{"optimizer": "adamw", "lr_mult_o": 0.604, "warmup_steps": 339}
MLP neurons of a small language model. Each row is named by its layer, matrix (up: input weights) and neuron, and shows model dimensions 0-255. Each number is 500 + 40 x the weight over its row's rms, rounded and kept within 0 to 999. Numbers have three digits each.
After each neuron's rows, "fires in" lists the words (lower case) most often at its 100 highest values on Wikipedia text that the model never trained on; "fires after" lists the tokens most often just before its 100 highest values on Wikipedia text that the model never trained on.

L6.up263:525542448491422498481535578524533543449567483518482450546465525493483428491530484505564455509508556563548503500508448486549493522434550476457496496418521483460492499429476510473517473523524437446571545495405517536507559482455560465504460571503475506424534519515413518494501454387521423491501489535526583494453602507505416504503501519485529486517439455487516526530588486517575490534584509497441527518518537490492493505509533491528404468470524520481502460496541499506540490556497446513478469517508447473474420525502471534509549516582510483493473540482555529523492463466488541534538450526493519541501496489489575492424436451534481449508533530475524489442433527533469600507523527526472509395502419572462415438479559523507523511509532565496492466491503496514492468483457467
fires in: "in", "is", "was", "he", "his"
fires after: "\n", ".", ")", "s."

L4.up556:398429531489552537498490480546496456373495481534496499512468512465547488486442417483442568573488531427463489453488526510533503471487522461555568550458553546394573529470454454398532470480529533414494514555543476580485545513537522464493563548473524486484526523491498455517533509545456464551493466496456517558477518484496440501514463472443516511456531498459501503493542423515499486535537480520470450523495490506483508518491544438571493473524486515482559531591459501488444500458521526487477541467530440460557551525467487547502525476473588569499515429474548504459490480495519514465545502490473425495515558439502563558458470486568513521497487498478570417427560513545514516574483486526502549497530473548518517497556509469565479520504559534481416490517502437505407496497507458
fires in: "a", "of", "in"
fires after: " is", " was", "ute", "y", ",", "ister"

L6.up673:413522501494455467397418571554486482510549440550527531494509478542490486430513503479524521487495473487470441497543465526532536477517512539542478537436502531492535508486500495517495449463510486448571448561506508532438481480488509468485457504443492451496433500520445519488429470487484463633541486517508518488459536569518370482539495474502497551508511472511475540496475440528520479515566552500493462455455489537498518546515492423505491479525520550413576573544524462517487584542580439451449499520498495500540543461510471483489439504551573539464518529504495633564416514464534440444514472458512514509439447558460516578474520435491484471507564513581469468521513464498470527510518494517526525463476506510454412476527481505492477565561566508511550461509484483537521478549553513
fires in: "was", "is", "2", "country"
fires after: " It", " it", "^{", " Count"

L2.up676:498476508513465470436448567549549503514541472529441500469499535526481466575514542504528515497512526485477482522465561457495521478533515522512501600453468552503507471480478497471540486483475501424551443564469603577446433501458440536508511561490401488422510520493479472583413471430561489481529489472454573459531545448404524505521486557526572478474533532435512422538532503531440519475505503523514485478522470454523485510422510430523521459564507517495516432533496525637481594510557485514496469471498485548454495484504524481497582366458478500500517488561493536478498490466500491490523506524461514525507475459469505479463468535504526501499529415580487493534481404495566530602495562499469500495493515466503497567503531434534520549497471515537513542492528502473500499518530470
fires in: "it", "addition", "town", "conditions", "either"
fires after: ".", " add", " T", "d"

L6.up588:418471563484527512427496549527443500422506514459462495435534517518468510481496494420566589471522490492499433507533502525560543585457494463493494478542567497478502504556540466480434427549508469505476554448446502537521531460485436531550489506479476546504496483539513442513480483498506511562414537474496522572434520485481483492592462501461516566443486424400509488497481544501577495535531501466552476494488430481493461529512534507580446524523552527483482438535478475498391500454587466469488543456520511404518533491471454513488464548462473490558499516503508549482450546472487534506491535468548533550461504470568478585478479460537501485546467531526504496466551479576522539481430543501458458440521514460498469478516444472532581499501485472506569549459432516512550498587503561
fires in: "a"
fires after: " is", "-", " was", " as", " ", " in"

L6.up489:453493586459474506542471561472527556504564470515498472504499545466516505463413510504483455583457537500434524487463546532511556525482501506632520605482518496498491515506509569492594558459518554506551475493471487485529500504498510493571453563565483580489494517484460417535454459437493456488484495500547461512459551537469478553564458534487515593490467497536529473487587505612520556405582496479480476540483517487470451586494499471459458498519526495396503418575461493524511478447497483428482546468566502516496492533486539520532486460491463457502503526535483568546492519425515484453518538540497534508482520513486466572504465468479556501457458528476529467471571504551512535471507514493562463482463492543509451476439533410470452518493557501445503469522506511518470462469444506
fires in: "a"
fires after: " was", " is", " as", " to"

L2.up56:417431467522433470433514549533462538514464474593492482488535502549485541511470489517505556552495504517498581493519437473561475486514512559529565416444573466474495426542462505489534503559510539481545470508454531533540452475516544544537432453435535459460495522499527441565523433538545460516482503484499464478543475482464509521532434472501511461445482523506527532491529474522570532424538501556517476555479480578534416448496484455563507536474495496485491517494457496505467410439586444483426485464475499520469517583483513477497489500516568563418449455526513452518494504516512512459471471498456551523578473574470500524492476476572566504545631546528523580452501501461516492482471533553494544512483440505478537459431519533540485470478510524538457493525515475600542459482511512
fires in: "include", "based", "via", "make", "foreign"
fires after: " b", " includ", " v", " S"

L2.up985:539510448504560467516485504531522508519524489567583487433548488483579514504459520546494460525553545426509492520493498464562588470500502473489583495457432513526532441460558596547540468476476513520501476458507593493549521527532446453513499535467533493506517488469355459531508482498492433523468502420458484486508495416401519498478514449448524548477410490504496539523514549508540524523549461473483470463480493512508433453519500509522516423534493547525602500526485487487510487471544515456529621442442496539461509542513516537478434430512497518456466566487534463553445521497574520448510488435430584476531475460483443524532467503538493475503494492506496490477563507604475552517488506482500540508496443529476547492472497523481537520459528516439490501535445511459428473591512513
fires in: "played", "served", "run", "came", "made", "returned"
fires after: " r", " serv", " R", " He", " c"

L2.up384:487435476455522594471478561450440488516538513483461481470483553421539535585540529502510533515464495530462507503583471496432523536489521558511550528468526541476458509524459459486522496459449493524465500511419525481526481529513531498492483548496527545507534467535459542555442486476428500497498534528496480508421507370489499529542510570458551497449396501572527491526524500489459508541495517504509499577419482455549518506475580493493561480530483481477527559536545505489463534481549412401466464418564555410537466525537471526442464489429573558540480476529517529526470487498516526468517476522462458579564498544454517473401480507582550420470502476535490553490545507517553526502493515413519516465412511476481452505534474517513526506491495548557457441495513524470506485477477491
fires in: "the", "not", "could", "time"
fires after: " at", "id", " c", "t"

L7.up818:453474546455477597557534486432481462496469431430482437480438495502484489529488547518561500397476460520510473459463509492548551489512518500547501606438579476492516479513553539515486498464510490510523481569526534487468479470440480422620555535549486468475521475552477433487522494541490487519512572471482528491488491533517485493525489491429602510564487480533456504506468530531447527484515451515456488507461525545454524517483555465488473506490573449537501425537507490529456455492567557515452518452465559525557466534547515551500535507528479438483469497513598547562445478506563553456583519446517504492535524518440512523560499427501504490588445529493556524510508465515540500484520487431510477475419443479493477511410465557538553568460531511469470519493406502483517489503435485
fires in: "1", "0", "2"
fires after: " |", ";"

L4.up188:499426515481564528424514545539514552551411427496527421427544541534557465455486521579468515498461539480512469442567587511526528468571536495535446485484458562410507484460500490507521435389559439489507484535539534571459579504507437614468466521475426525470521506557470488529450485433529505535484423490449535469457496449490424527518558546523518550468518481477510530482463483556530534487510479531473435438521468513479535488486528455498529498514497500543513475506461548521552435522559499474499499521544509494560492500480448532593519529508484480464493543526496613481487474460504506514516512511531576449529438521533545525472460452445529480467500415461518461536545482475508464487491524500545522508525513512522496503524581519484508577436517562510536561465460457507452514456483496
fires in: "it", "italy", "italian"
fires after: ".", "s.", "a.", " the", "1."

L6.up84:466475490532534487477445525488446576511495417564464409444519525498517576504482528565516525526532532433466533519498500483516609530436490442465485455531522519547506512488538564498476479488522516471548467490473538530439483513509526564517518563558497536455556462525436410509499479438504437458486467474524496407532496454379543544446501538472486576489462502529479446468494479554500525533510483484502550479489523494406475565477476525467501462534534625465456501483479523514535509452485463494441504486488544509410477515552459515487511508497502538508485527448474541529465642527470492489516521539467520420416522490466483597556487471468539491524480438482469465584541518518511554495447483495479535467482543550467505492433522506468523491430519531489531478558513553505527449559458524
fires in: "it", "she", "there"
fires after: "–", " that", ",", " The", ";", " and"

L2.up176:518466525536410431445534620529511591514488445505527457440535484545540479516511522537530534449526535459547515450440483499532517462482508504533491567461473571499447482453528551412542449508527522506537504513462549598485471496498464605491511624529463521426525492457478538586521405446514463532520512524454486484450485451483432495511499497431538478490474491554460494531488460489531512527516523574413533426462504521493497560474534450537493492561527449509500442550499561561534492538517505517480499518471465455541502590515457506516494445461433573506480481445459509531505442425569505479479484474499532462484494500475533472475496451479530471497550459523549433541530534569524489509579496491501517491434491567481480499507549450535534501434472478507507541499563446473503476500490441
fires in: "after", "when", "although", "early", "later", "while"
fires after: " A", "th", "A", " ear", "F", "h"

L7.up168:482505511434533514463512551559504536508536503507525431495569522521505499442506496562526425486457549479458572472540555460575506468488508531503449530475517493470506422505546496528467483441472523482571409496512565510449527531477472480475444560472490556511489454531419360610492513507529510456468585469511577454499458424389499542532461530481501488535472562461477528506481493575477433550553522496490475501484469572485476472496424468437491471516552559506502472567438485499461458516521496461540519546493524499426449544477500518479450545496484496527484521490571524489493551516510518490516518522470477547493502439508519487546500477508515489449463412492494434516498434492492538482507459505504507478466488488477387547499522533519553608521551574461470567559479523475432495474505545
fires in: "it"
fires after: ".", "s.", "a.", ",", "1."

L2.up256:547519449550529504487538507505455569490461532450546449447495375505524499483478424574446534532473504517464479425516515530502509507517478471529461516510473434393489485444531558453477471491541524457470508502492488480524501506530462559508457501482440512520492528530421483517590463488590404522540506542447477507508493454588443508521544479434581508517454454515553567481555499527457545509527513517493518538484487497472495518459506550546534515523531530504497411434461482496480545480529415491463542548515466531520455566549495548508567516455519479444484497494537553597402501506516494537461458526512559460533500495473598451477488526502561528533498483461524460569557459490497410555544470508544540602503484498460516491533488468475494471437511477417511561499539437466497477490491481
fires in: "after", "when"
fires after: " C", " A", "ed", ",", "ly"

L4.up611:534450485561510480535532473444481531556453501532550495519544557475508506457404517473501516507521484529457563501601492469499525539542498457559507492519509501491525492481510540448525503496485517493515535484525571482503532535526546539544437506540482505521467568584471426508484447513575449537452520561514467487387457447405594504534511527442473562482478452536553580508491562436526532479466578529498414510479476464540496562491477443497453497495510417504540415492448517483489482476525445461455538465513502467501477533566498467496460513488519498500501434509520507567406514500562466507617489529497478478458509585520556532446472516523511508503482420441464524463507450512437552516449514410494492553478496494500473523415554460461531484435531488516541493524500512514476420525540544
fires in: "the", "at", "kent"
fires after: " at", " K", " I", ","

L4.up470:443517529517539426498507547558501537448523523575553509468523489503540512435494486470482568585480510438493569487498441518530542501471443437497530578477513538403491583477507450553511441470458491471564495469499526564422536501504517510507547500477452571501504542474517484493546511491490482490418465480477576471525549361419425516606430523558461545447452462480537428523470493500499547483583466513455451500480513489498437513530549530497504505502562528426512490480490547466457529425487487504546493469513489488499547512529449498462523405468471520431464456468543507500554518498507498463456494516540526479489411478579506487503499496579487468517551520456487535504505576531510525511505459534508500507511449485499527500511481504451543521432459521563437499456537514581576489460500541
fires in: "states", "french", "african"
fires after: " United", " the", " Af", " F", "ited"